Weights of a small transformer language model: rotary positions.
MLP neurons of a small language model. Each row is named by its layer, matrix (gate and up: input weights; down: output weights) and neuron, and shows model dimensions 48-175. Each number is 128 + 24 x the weight over its row's rms, rounded and kept within 0 to 255. Numbers have three digits each. A neuron's up and down rows have the sign that makes its largest values positive.
After each neuron's rows, "fires on" lists the tokens most often at its 100 highest values on Wikipedia text that the model never trained on; "fires before" lists the tokens most often just after its 100 highest values on Wikipedia text that the model never trained on.

L2.gate570:083085106150113136100129113144113124136138089109146096209110149142146161156142177111151104138143109118129116122141163126105115079129063103130129105121130104137152140128147118114153126148127123099117174164103138098115120143089126106120127099125131127149106135108100100142145140116171132145112096110143132150148115145082188107130124112123113151123101135119126124137110153136132127146128
L2.up570:113119111105099139113098105148134126126108144125139139099124142185133170158151169107153122131075131153152108128170132101156170148168107141102121098119115135112116102143089174150152099146130126117123141111132150125102113118088165173141103151169138116140112153096081113148134185111146144097098107165159069144197098097123115116165110116098126172118119092090117133117131123126155126095131
L2.down570:154142147137119111124145111129099153113143140117162070102106133071130131163109093095118102162111122134153139148132100090146144103130120132109134158148120073122148139114131140148155102137139137088092151112128091149147151118129123096083148106140116145140136141160059080169117151119106142143096132151141143145179075130134102159142147135131149080150129085102053103078120090147118117112149
fires on: "\n", "==\n\n", "\n\n", "===\n\n"
fires before: "-", "  ", "The", "A", "|", "==="

L9.gate342:174130158143179121095157108192097135087186120132173114119129144128128121139147103107098094132145133155165162110134102108109143158141057112139170086133142176128120134181076110102118134142130093152151131110169130106105139140101143129110156148116121133134144135144127138101097119152159088138102141133113153138160137185137139148120157115134123125148127128142125130122170103146121144168131
L9.up342:115124111154105144125128123161083096112079130156138103129102146078129101145146100117117107137124158116156167140137117123059156110115112136163147111115156113130107166130114106117115093151143127147153140159109065107099132123138135114141109142147116154152151109139055146140107139183112131128094182145124088133117124146131149133130147141112181138120108117094129137096116127123119112129128
L9.down342:136098108093105110080114130114167145133117123123149106164116138134079139094129109083107136138100150162085098123119126183132133157112102122141150088181082130158142141087115098140155154158137119082145147109169096129155078147128167144132120151127125193144091158114128099086111100151143120156062182123144118098112164100114100155110097117150153102134113161112153179126106130092116134137161
fires on: "\n", ")\n", "az", "f", " a", "am"
fires before: "-"

L2.gate98:145129135166127168143125164162143114142106123127135123100118156149141105105136134126140102119102131162130105118146103156159115125138107099179126157157137152140170131118129111127190148073143073128157146184155146178157142118120111111067143153174124066129144159125089134131132082117105123136115136132136120133138145119113115127114144138132122133106137143128126124134098119096115136124141
L2.up98:152108170106098148147135166124137125117140077126110117126155106114132088125104098124123117124148122142130145157136130167146132111134075119135084115125159134141147097145110138156163133124114115121162054164171108146152117137119119130111126137161203103104124143097085157143137116140144084118120112144142141096148127159146105124138163141124070117160143145174102111140130124156137117141118
L2.down98:121123143119156108129115124085153153100138120128129082114132101120207133132136118121098137137131124122092097138115158125161136110081097141134012109107127117124137114180064129176143146118086089137112135094129158137142135122175156116097104109119119129103111121084081115146128110122110148144099158138139125121104158121147091136117122122153132170073171163110132111154152148130102094165121
fires on: "\n", " |"
fires before: "-", " "

L6.gate199:169073166175153153089141162154097120161130128117146170135154144102109131156098121112113143140124119094084148147121153133120108114143157099127156086158111118109126125122144133154117159133108125112117173134139124091111121105131105133118134157161155121077147127167151146139149109127136165130135130137128132095117088142142160134131112143100105108139139144103106101162135148107179179151142
L6.up199:133134137123150093135113110111130126118122159149103164091163153154121100125180146108124115149089141125098108098136149098081132134129121131115107133142135167091111164139090103113117149140100159157113176138134112135088171142104103137091114081136117139158116122147159168108144129075121180115128102140117128146125133112147141120104132152145133158118109128159112152097120112143134107129154
L6.down199:147137119092097074121140148123130106132115121068161112125132068171144149121128136128169126113173181070121153157152130117140107115138124151133102105174140125113124104146112139096144135121076128141135132176144169138154155112147144096138103079125140116156140145151110133112176147137162091111164123125106142113152148102101094156121143068140131122089118151116139087134114127156111105100159
fires on: "ord", "l", "rit", "qu", "inn"
fires before: "ing", "ten", "al", "er", "ic"

L2.gate611:122144126116139137154128152144146099114147154124152133163103188128115113118125129116145072068149116155113113135134140121161122109151124140159151103124130134109118148115106151110128122104104134129131164096151105125088131085131157139149151139151151131114105136119147118140139131113107138118116131137074117130108089125084098116125136108151165157106121055160096136121110112129132150114125
L2.up611:107091078123115147120153124068126128133128157147125126154097125120122125138137137077120125143152157149128151096098162116150130117134101084096137138134107143130143148124126160116139078137130153154119129122167103108130129120178136147105124165135101128186181176158127119125134112125157123137116096152108109109175150107118135166068138145143145167126138067133138128143100178096128124135120
L2.down611:144120150113141102123142158119106143081121114105175096140072107116123122123099130102143102098100116146121135134167113141121096107150125135147070138096111096117126159122163137100132116148102140093131129088124132149126119092140162127040125131082101109166104148137144077139158135095097148149099147159140113147128124130097136183120139157099120092166162136146116158110115131147147138138139
fires on: "==\n\n", "\n", ".\n", "===\n\n", " |\n\n", "ub"
fires before: "-", "|", "===", "A"

L2.gate683:155138116149126126092117115135098131129176134130183136138140105187155133139096146121118137183104094146145161097100124094179144142131118152123159118113120093138081112084113122178118118161162134097126163106140141094092184118110120127126114145144095099131141090144125160091128149148108125107151144158145164147123118124182158129120138145159146113134109144146127123122149113156154127098157
L2.up683:068109165116127117111104146132126114120127141112097131172131106153131093102095139136136114166149093135128140143094111141149120156159135111130142090110073123122164177112062107124142127119126106118125130113119167159130157148171135137129120130088181149085145088136146111148119072081105159115109094133128109145114111156138181133135128134163153118085156140093092125182151105118119146137147
L2.down683:160112132178146148113129133050142113159101132135131152130122159168120084137135123158130134120113128129157152145154100132143119141116111097094102107119126097157177140149121127144091123110134087177149082120150109150130151148105131125155151144154158123127079148113124128120108111108122106092139161143145111144126136086142169131120117139145116156136101145136129105167166146119122115155152
fires on: " off", "ff", "over", " Eng"
fires before: "ic", "ice", "ect"

L4.gate445:119119129146126099104104081113121138131126075130088110175158083115080144152110137171138109138122112079137147127157163163123113170161103145176104139141095109132110140097150125130111130109113116120137115134162118138171148108121108140090106081153132137118062117105126112160154095118169144085164142088138137086139145180108136135127158160133068152152174114087109135067151126145078126117123
L4.up445:117145120145127126146141086126117126147070115109107138147142115111144103151150107101130138139126134142113156104116120101128091175153156101114140182129103137107106145137113101138117103107109120173121116129111114109167106113114123111164113077134101133124145121150116139123150155120075127132147146159117167090141172168103125104131146154111066108115099138146112161135138159110160106097134
L4.down445:134137112144099165104132134151132098102132132156158149130116132141164086109136112094132143139106154122087145164149134111113132159159104163106144051112079131111113176117134134164144122107103167122134182110140110085125141121145117096097113113114105093118154145119125114114118121102139117089070133161131123163116111144159111158158111151118149124132142115101127144067139120135153104112117
fires on: "ec", "stit", "iet"
fires before: "ut", "ond", "k", "re"

L2.gate395:104151155121132097145189108113134154124147117131154097136158120116134128121128133159098083108135145131135126118156126113137135088114160109119173147102161068173146125132107136106085131146113150123130123149122135124133123079159128135139107141128092126102097158137138116091164123142141149160151159174105094134084157095107156148138121148154118164102110089136159126117094077165109104126132
L2.up395:151141140112103152126135116102135140132098154114134130109149143147158113105118136143134148114115145154128132141188146089140133109133124123102107117134135146154095179145130118107136139161155117129122065146132174139115107165143124159150132163120101083092159081107146126132115144138167143146115136174115071140123116097119117167089132152147111163111059122087110189144144112130091111099146
L2.down395:092173101129127142150125110135105129126129143117135133115136143130196165100114111133117128145143136128115135164159108127129110123118110134129110172082152176154127114109124123137095063144072114172128158104076125109119079142152117133097123139149108154162087107159144134166146164165120141149149143135129158087155129139126153135111112120117176108105129133154115105132165125115113077112127
fires on: " pre", " rem", "re"
fires before: "ain", "v", "m", "ced", "p", "-"

L8.gate594:119104157134130166155143105146122113158154116071073133156126136144157127156096147142136182109106123123131072164128143066112110142131145121153141126181101082122084096139143164104115144140151133140113164170076112135123076075109151114094134123116131087086102094113144088139139154156130139133140119135109155129132131155125140165114091125089151100124115124067102136111138119134116108120126
L8.up594:164112146097116116104139102133100141124116152112145125144104120137141110125141099114115129134122132117109099098143150134113135146114166124112129114200090135138154129117109105142141137152095135139131079108124138086126127157139186138089139162164154135121152141140085106145104116077067134099111133167159091127181140143154144167116111088110114116106113122120140146128129122122097139116105
L8.down594:163105116115111108122181140137114115093134142046116085116126135152119117114123133167119088152106135067116123169110105095104118146181101119085102121113096114141138124128151156122158111112108157128134144120124129120145126169133152127109142165150133148133078174142091064117133119122124135151101167111093129127151124166143115113133140147133113143135130118149123126141115128146147099147131
fires on: "ri", "aj", " of", " includ", "u", "p"
fires before: "or", "ed", "end", " L", "ten", "ev"

L8.gate511:125103111150157138126126136106080149170149163140097145122149127110153113094120108141129165135124070116144132209126160123129120120136121118103174116135089081141148184147135154111103125117145111168128092116129106175127124078086108137142133138138162134097130154156120173119113118135130131140153128103102133102122100108148128119075126113112166097139173140172122156123139104101167120109143
L8.up511:214112126111146158116146142131119094120131113145111131141110132172133155155152147094119105128122122124152099147158122121119128133108159118109170119112095137124116142115138107134072158165130069130154121098135133088121136159124151115100162112174112118123150144115136097156133105115151092136147104141143140094152153152135117104059148081139093130150113115124123145142147125142151124099125
L8.down511:130093096125090124150150140125137150173079114159124128115103126155118120129127142158144124151132127118165114116165116137118114140100146081134212118112127138132137105151100131097139159115172089171114092132147106116116155124103139147095131097086125127121191126150112105131127132152124058138132159100115164121119125120071110178115145123141138137120162152150146110133142153123142151123169
fires on: "ul", "or", " name", "ident", "man", "er"
fires before: " of", "ts", ":", "ation", "\n"

L6.gate103:087146081092130154113151160122127101138122117102126137152094121088167132124143111117109128106103118147116137122135156140137082145125119100130174147125137104135156078160139126121162132120136138148177146156111143141139144078144169098136103157158142091177171160147090137173081123141088126123104144111138122109149118118108138169114104159148163087141149133155108123113125095112119151115144
L6.up103:110131120114159091129109115117145123147110108119131145170150138151147129138144139200091113126160146083105168118114141118182129091145115172089138149121143134157132115198137092149113118116113120100188146098157115120124124139125131097136126144134136121176108132121135135103142116139114133160065145125143104113121090148140108172121123130150173105100136086128148139132163116116169160142129
L6.down103:144137117085073142113150149112107121147137105121111133140088115120097123083123116105110106164075156117138109143114098132163149111120159163159118110144109165113083094122155172131143121104111161136123139125140127170106162102146101152185153133145083127101121153103131067147123163083151140113115098155115139117140144131141148154109101147125117118116152211125133163119122113206128150127115
fires on: " |", "ing", "ed", ":", "inal", "em"
fires before: " ", " R"

L6.gate636:145086098134153139079120146138167123125131176098113159127147132134088169160168155134170118127090152119141123100135158140104151126107147129128112148155146167139131159138137147108180132124106114120112130123117106162164127126075118167147129120119108102045096152132092145117104130116114103101119125148121135149147133112067131162153091111156115124138120113132120144112120146161144149172109
L6.up636:097141147127136088140156113135112116127160083105100120071150131123092096120068153122158120123111140119148144118112107113143124125100135126157099136107115083148120138121133125133122078110115145111156112161100170123168094126109127119134104125133089102162136129130102140160164088116086096137123124123120136112087131128112150151132125139113117101094145096115097129105089096104170146102105
L6.down636:071110112114158139124104162094136145140153142127101163108143131154131149112174140130137151128087160151129108094142153118061118081101138128130082136143141112145112128115142154088106139103142124197157163114135101137188130131122138122095127140126158155092130173142124106112131134126131137138146124115127118139124117151126094118177143098154105110109174154084133131125145139136121114101143
fires on: "-", " |", "|"
fires before: " ", " D", " L"

L9.gate605:124097122162141139089155175106125145093132109145138084155150148138109101110157159119166105138138152165136107168177099145121102148092139112148103121112122160104141146147156114110169139140132154145134145142109153138161112094126085143141135127103168142146107095119132168114138129120096125091143125123186139111155090134074125127074126124124144156140162115124101129163159097087159110106093
L9.up605:153137123187135116111126129119124152130139133163108135117134150148129105125121099123125124114159140136143155165127122139124116152154155094146115109103121182113149145128172153144094139111147135135057205125114144139167106104086083182161154141154165111137141176110121119085174145149098170127146139117166139073148108099109107119113118099156161202167123185101119120136140093139128135159106
L9.down605:161179131118115123147114139134079076151121121113117130129161083112115116106065150128156105112122130153133145160158135156159159197123121135114130147118118161119136096121131154148113135138161139131061124155142123180146149128102118153140139156131111134149156135138166129108160135128155125143133126167136155142091104109136108151135055140148140126157117117118157144120110162138126085125160
fires on: "8", "6", "7", "5"
fires before: "5", "1", "4", "3", "2"

L11.gate256:129130159094115159128138121114194123069127167131103141178172169170137115139143119117168082132137149112148129083164090135155125152138110126122149075130144111130072132166164135122100087111110125110137134138156121095134146084152109123159079151121129142131165122132156130113152131121131142097141140171128092117137111169125169149105131146150107115104122144093134161125153118160142102126109
L11.up256:124129160146142167136122126139111146137103120136157145130113138125092143132138088124151116143176134128060148127137140112166105124134139149156108111145139124114130121173137150115136108129167121092105100137154107096157096086139146128113110113147112143157129106147108141109162106083141121090129076138192142110125118151167136135152113152095151078135107093132131155102123123129130135160157
L11.down256:102138167159134154113070136097134157098170143161146162129101167140125099121103142126177067146146097118131121133067148116098144151139106151119139093151159132153119131116156156148106095138124129141092120128112158139122111147120145172109124164129094096115137130146095112103140133116135170122148143148069123107140188138099122159113134097134090154134128127169102083155162111089092130138113
fires on: "it", "ed", "st", "on", "b"
fires before: "er", "eral", "t", "r", "u"

L9.gate19:127117090079093129125145107109116120133121139098113104114160107133121100104083151141139144136118098141138110147131116126086102166116165143132183119147136138138151136123168126111125099182150101119146175124180186152136110090135091162127180125105108093126089160134104132140091138110131115099148166105143198109124116139181077090062145126117122122161146150149125148101147136122145176113120
L9.up19:113097097142162116105141092134145137147139091128115126132130105112167161115090093108123120084111131087129114155115125130117115113106114150152079136113108122150163108100135156130119135135174094153131156123112090097171114106131101123100128109116154123161146147122127138133116104109150117126148193138119089152088134090126146123158112147150131149178069088161137143097114130146140121089148
L9.down19:144120121151105151160129026098133102138136159126146128136157087152158167127119109129149102146157137163101171120094095133114085111090160112121052168125131142135138157113146140123111130106131132170141150120127170132165140126111116158113149181128102084125099143107149136142158136123062143086138152114117147136090127164149149119101133134149101112143129127150087132135125159171158139109069
fires on: " I", "I", " ", " Count", "19", "9"
fires before: "I", "4", "5", "v", "y", "on"

L9.gate43:119185153132172102077164123101098102137143133140164104131123168135115091110100156133096156170171115135129112169121115164145142110089113118129156166091123108119178125152125165139133145126130103145110138121108115138094121066121100116113190166113157112133138082139122137131093122134151138187162100151113129139103127119123157096105158114168097169161137131069118117120108113111100116117157
L9.up43:126116098151118143099137133129124140150105094151108135143100095142183095090110180115161115115134086105168141155156116080155150147144153101131081137165144119082116169135155111179160128110169138120147120144147119100132115123123104147117117104164088105100117101180153092134116156164151132143169117147106144134130131126140155146128089152127122130128136117093090118065126136120116118122114
L9.down43:127102130147147121142142148186116120130083112135150120090109111142155135086090128130099136098127085124099131116144147086153143080226124106132076117138132134114120123099115130116132113081180079101100134115120148132089103081112132136113128119123125134139181087178108129132127117116161124132121136150124129122162137099110149174172124117138120161108145131089146110117120170156107148141094
fires on: ".", ")."
fires before: " He", " It", " The", " She", " In"

L4.gate428:121131117139089108106092173108116121110143172155107102102148152136088158185103134157153112064124157109111167164150098138101117130140126144131111115126163136133139146085087087136102128125082107107109136127141168133156137134124093161134125088140169087110144109120134103106147170093141073119146129132157138116130151149146118165119104108115116142106117145125138174105117132114130128102127
L4.up428:082085141151102153115159154081145136143134138144122140130111096113146159136100142075101114134133143123124088130131098179128137172137093138147131129103130135090148139111087121210114119127138124120132122163107105108124096148128094146119124129167138093074126098110122132136138189081124129164143125149150128145080110143112135132108106131119134153126111142122110156089092124115099125136101
L4.down428:136141149103144094180129116122128141180126107090135126110129139132163132147090138166092139144145132160107125156090122130160151136128168107150100173127168107086179133143130127188114144113109109099118121063124115134115164082126120141151140121145161109118122107115099137117146169116122127130129136111146143117123126075130069193121149134136104165107159136128137169120129143119135144135124
fires on: "ol", " comm", "rib", " Comm", "ort"
fires before: "ut", "un", "it", "iss", "."

L2.gate116:138166075121119167120097138116103153123171087115121118148121119084150154118141080127193121131133139152131193127137142139103143104085134111100113134118162092187180088134137100118146121179116141124113084143122158129083054115119111123103146128146101153101109144093119128099166165115163138098116167170132148122167134123147145150115129134154137135146126129118086129148122135130104156126172
L2.up116:097113084087125187122114113145124164124122162107131151135144109081156156110120143101152137131114158124131121080111102140106150141066105138112130087156120125152160129122146102138156121142113120108102109140151156115114101159114138142102102117132133138112096146125147144120120153101162116110124156138170138095151117121127138147116072176137164154123129104096109117119143143137110119096163
L2.down116:101117142140144108144122083133096093125108128137082140157094110078164111126169129153125104142143120176130117123109119154172119120106121123115168168115118120164124116136145124152113120148108150139111115104156111148087092117095140140144102069143116146100113150119127112079135111124141166123119152108108136135142152116080140139093132141155141117167154107086126099149102167094175130139125
fires on: "re", " pre", "le", "un"
fires before: "v", "ment", "m", "ced", "-", "p"

L2.gate286:107181178110122105102110118115083108154134100122136133107146138146124105110120130139146101088137166153124176130142158137132133181142123092155147120100142128108111130138133112125150128129165123124143177103097122090143138124130144128129158152121141144084146105148125161135115164114113106125130095143106074123159141116106183153080149139125107120154126148106159122109195100154126121150108
L2.up286:150125124134134106163107160084166133189151176108112140146119113088145109099063151169091114084143137136147173123143135152141130105170111124152153134130142117127144140114139119160134090104115168116146131106147163119117138146123165116146086150096163133112141148119153147121158137145126159094111123075102172148117127111082130116101105127155109143146127102097112127125118132095136093072115
L2.down286:097171097137129108098127149102147138147121154135133106138162130147148178104096122146142142131087205121127138133178159144100124155105150136149063123114115136190155119096071114144138130129103110164108145139130150139139133115177116146189133161125111137106168147126157119112120114153170139126111149124124124130122137155141154127098123108103098114131121126145115124113150142082150122125118
fires on: " ass", "ev", " des", "es", " def", "'"
fires before: "ign", "el", "ist", "oc", "c"

L10.gate549:125135147100107159132152168155155151125144136136137141129114101146117154130138120084122102106144090133123092156111130155109086107134149128110137145080122101134073096125106174122098118172108179132136126137148124078118112135089112139164113135137104125110118067137101105076137122144139127140141127136154121176176119154155124133142103062102147149097148133174124159102150089147161141131142
L10.up549:124101144135137133103081112151094114093151138146177153174086116155122132112121157114146182137138163142134169111124150121134114137122173116088079129160091098175128137127114142157128150139146095172101100162142152137093108085119178097150159136106155157146155146141097159165151121157122115152155114153123098118109106139148091109086118104172132132084111165135111124157119164112128121117146
L10.down549:134168163122116162154134148102138152125123106108086185092078135096132129156129126036129104131116098139142147143168183145122091098123134138134118146103116101124127138160111136118122098110145155144078153132134128119098126108156138110165121130116155118068142140128154138121095102113144117181116179173099149158097168136108114099145118126135130118131143158137142124146133113116100134107137
fires on: "vel", " me", "st", "est", "el"
fires before: "op", "ant", "ab", "et", "ru", "port"

L4.gate356:109117123127123140088103170177131115126167113154138144136093112160089126087119117120122146109135142123150095128123124142097095134144171095150144128124135128105161122147117167152153090144124117101126153143163185135111151134112142132150127137113144120117129156139130099124100081119140139106149130175146118147149121094185126102094076108088111101137123087096147128135121129134126107147110
L4.up356:119111119144119135119127185160144095145123123150157126135105135147128142110112168136112174112142163120159131114102131178152126131129145133169131152162138116083130111119107146139137158118151128157128101116119125146100186130142158064141113136112118123134127143139138126155149138104109149107144129137133138088145088125147150151136107104136066101154170127159154141167092153131158106088145
L4.down356:081148138135158142131111168123172146154115115148154157135190149168124119124116138133077121133110113176136135108153132148157151121119148138153075109110100108124126139113152149106103134130122117136151084119128110092184167105137115145128133111123079128146127123114126146118141125079129134112117152148091129109134138137113104130121115137150098106135113110117147079190106145135140144111155
fires on: "es", "em", "est"
fires before: "tern", "p", "c", "ign", "pl"

L2.gate348:116087115138098131117142129122104164063111154087142174135159064115108140149114095151148144117118106108105127102118137141137130153150101100168151129125141154095103185108125128099160139119128083125143117135127131108130125132117143100126109099150106132137149145121115147151119109075150126146126109146188144117143142129134168089116145144145149131140170086091131156161140170108147098101105
L2.up348:133128095116111157158161133093168153147125136144081092101163123108126104115114112073124126133137130149152099078155090104142127132141135110117153123132106130111127112117110141139137102140141167140120115139146126156099135117151055102155142121119116117117180096182111131149144128162083177124135136133117121132121134136092126158142128116140133150108150140163155123123121112099120153126136
L2.down348:112125104108126165136119146103126137071122135149168104140162102206110099138107129094125169106127144138093162165145119167143116118150101164150138135125098142088111164109124139134109158129128147140086116114131134136140176120144181141126129122169124119134145128101081170119113150104131129154106118130143129126086143120171119096137129138154123121077195123085121149097130161146158132112103
fires on: " k", "av", "emb", " und"
fires before: "ill", "ers", "el", "ing", "g", "ey"

L2.gate40:106140106116145139098211088125115109099144166122100106118146116119134155136101154131178121143110156090093142129130141077146157121120136094124125140127121136143107130106121178124056139134122123122141160150103134115135142112137190130152138093082113150118122171139137170096123098133137138141133129157162176153100126123127138121135131115093107119153128106128136162166187123124105133142127
L2.up40:135146101124134084130157121131126143099105094114129133061104139117126099127140123152116107114092149120110156132131100106143123138114117091143169153146066098133139148119180147096117117159133151131159146116129150091114101131135128076157101093082164137160106139159126121147155110095125118111100081166139131154087096106132108138104151148129089174189149107134143109117119153170139136137138
L2.down40:120119105148149143117141151135103142135111142111129126138127141171103111141143156140173134152116141147116134118128102127114128121105127146183136134160120152129147098130171159163102078198155145159176116116151149144142195160153142122112127121134134120103129127111131161154114114095114089099120085137132126119084150137144106184132118132107116155150133089175124116129098122179105192074107
fires on: " Ind", "act", " med", " ind", "ed"
fires before: "ia", "ep", "ian", "ed", "ice", "ust"

L11.gate645:136142128144157140114155098121142136149151152116178141117136149171101174179158103023117139112125109144125127142085113159139153127140120125136145137149148116128118117110100156137131122113103141122125180125121134143134133120130137116125160120127126135142138084135123175137111128133166125175134112134143121124079079123162141155138123144142140131124097145145111137131127149111127147108084
L11.up645:161177119144123121125129107164108157148094135102121115134094161133127168105123145083119130160112141114114099165128162131115136141090101115142160143110128108107111161155108126178116134160133147081138169166126114130137155107126155104170114137170092131069123128136095133163150114167144102120146145118115095148119124116103118114117118127117121098154149096109136113127162143128139098165108
L11.down645:139143155119146115128128145148168109135088142127160112127116150126187098089157108115110178094163121142107093153156134171123182125120121144122097188137113139158171144124099107150138149173099122166132136132130118107116114130106136104149131111147133136128103128165112137121085148135138109160127116091165123095120089118118120134099169153123118163088156097146132168127147134106126111167110
fires on: "m", "il", " comm", " Comm", "r", "a"
fires before: "it", "ar", "iss", "un"

L9.gate703:123159124141128147096140185173076178117105123128112089101127174109084113135128155117120155153165121124072123162143125134103130134110116154123135157182126108154155151099136147168120115058177128141099132172105088148142144140097118149129156146124119139120096166109159138129140133122150075139127107112091164121137115131131127146120111151137131179130130096131126186134148168135127194149154
L9.up703:125102108095141132144147137099116170145127154170163146132109129135135120138192167158085174111122125098142143098142109131140079129100135107099119122132111126131145120125156130101106138176150164143135089162101123117122158157123129098122122199131122154108084179102134132144179108133147127114118127133136097119167136140141119185131174147128126121143082115133117111110142159107103140136087
L9.down703:173116132074152128153141189118113122123128161132121149125127086114147145156129120119103171119084174090095110141140117146147114125131076111110123149085119110140142091131145138144110126126123124152144146132110108112157161132148126090168112146148151129100128141155139148104104100116104081107163062097116128120140132161149128170149116150152131105114125084119134151148113130109146155143135
fires on: " rel", " ind", " Ind", "el", "ur"
fires before: "ations", "ep", "ig", "ust", "ian"

L4.gate344:156123142133152108116129137112148123108143078118180128132084113128164115113121161118118131125146148121142131111147123141099141099095120087093130054133127096146118120133087144166067109115128114169104154122124120079152159098132133135136135136188121109120149110142164099170130125104149095140086102108103146183138115128135150187096125131083080133102129178162118155150156129119139154120112
L4.up344:137119086153137114106115158148100132113133104125120170101145112132124101164118119120122146148083131135140118119095099168103136152124137126175103157151127149139156132104126161145087152148164179132122164204143152151099085110101136158149135168149117131091170087156090138146129114127108135099134148163115115138147132125195171124115115114132094156175145111127150133135140102152099114140134
L4.down344:120102145162150091081115151081156077139144137161131113149123138151140099132124100157101143085094131120147109152130110115134127124108137104110144123122125120128165143109137127124067164117108107124133140098157115124136155143104138135147133137134139116141109118113138100128138127145110121140144149148133105135114107127128139122131102142126129164148085110133133151137143106106123123068143
fires on: " off", "ff", "f", "mer"
fires before: "ic", "ice", "en", "r", "air", "ect"

L2.gate529:123127138110179148151154134135198101088102115146119148150124145134141104112122129169141168169154109121131118170094140139118129125117127106152117100119131097155153167151135146132129119160131167141119102068107108087137172102079135161113112087163120133145119150117141165159164126143103089101141163078129136105126114123115146133139100171159143163186139112140106121111099121147136133131132
L2.up529:108098125097164158135148117135132106127136115131112156106164150141117171139127109148137177122171106133113123138109142138120125128131138098159121096133146144123087156089119122159142105146115142117122135153118119095150180132093144164128150085176151070151115126108090128139143088126067111089152148141117138121113151156103167120161105157128127086138110120165094120103144087099128109092107
L2.down529:145148147123154139089134116126157098159167113117118132077157132129150084090086131160114136097170126131102128130137160159133148127144142111132027124147104113117137174111100137131141125145129126126136104115108151141180155157161156149137109074143123095165100134082156128154124117160138117134113175133118152129123161143104108124146109105094077110172150135129085126108121148108090094102144
fires on: "ec", " rec", " sec", "c"
fires before: "ord", "re", "on", "ent", "ut", "og"

L6.gate246:114088118081122142109155125101147135130145140164098107138109138109135103124140097131157129123117098171116137117164108098124100165134119141120135142141128126097210156108136139104125136115186119155137101177133131163133126155110121140164175166116131128124143118086126139122168113140136131151172130091081112093140166165111138114122104112125111138080133139156094106116147087123125170155123
L6.up246:144098123100140118135126132114160094108123080166131123118112144157135098156136086152109155100090101140090086103140094117132132173125132156093149140123106127170132132157139112153136109069101151150158152128116135112130139121102139125107090140155090113137107095169115151105099105164128168139131114121082120136116118164135092093099148149091138123076124139136164085122111114115136158120122
L6.down246:193165099089165106141182115066158150137151119130112187161153148133142103164124149167121117078128179124091071112119151164110129103136149182145160132119162142148116125089125127131172127093150135162143126109154143084132164136130137118166112142068102116135124124141102132110130126105150104119120137110086132129130119110151105142147162156128139099098116119093135118117170084116129106111122
fires on: " |", ":", "et", ";", "-", "ition"
fires before: " ", " R", " E", " T", " +", " D"

L8.gate457:142143133137116122126106168133138147167182116139166113133103164095087145107130147140132122115129121129159188138120118128101135131117122134135113126142155157132155122140132110112161150114149130125098106153113151124099145102162144145077066135100105115178134136094147178103151088079083153112125164170099138090143122122101103089090103130161150108130144116111131147171140129130107126126102
L8.up457:135102133093104125083105114140118166116165100127150158104146130137133147121154131153117170105155111146122108171103119127111137101136108128133156136073154107161176190152094132156140117163143088128163108100088110181124102109108080139136088139163131170131126132146121118179152103113150089110150124156133118096122114134139134117135129098131140144120113171094140106186134124147105123145105
L8.down457:156099151133098158096121129136093099158113107099117123144145147117129125102130108124091153129129146153095117154119128144146150128122124147077065119108140160138135136088106153176129135071116137123155140129155135141100064120117094123133122165160151147152161132130154117145120142133109137164146141147106173152109133123149122156128136101109088128089123093105149128118161138109132149110157
fires on: "8", "6", "5", "9", "4", " "
fires before: "°", "-", "9", "3", "6", "2"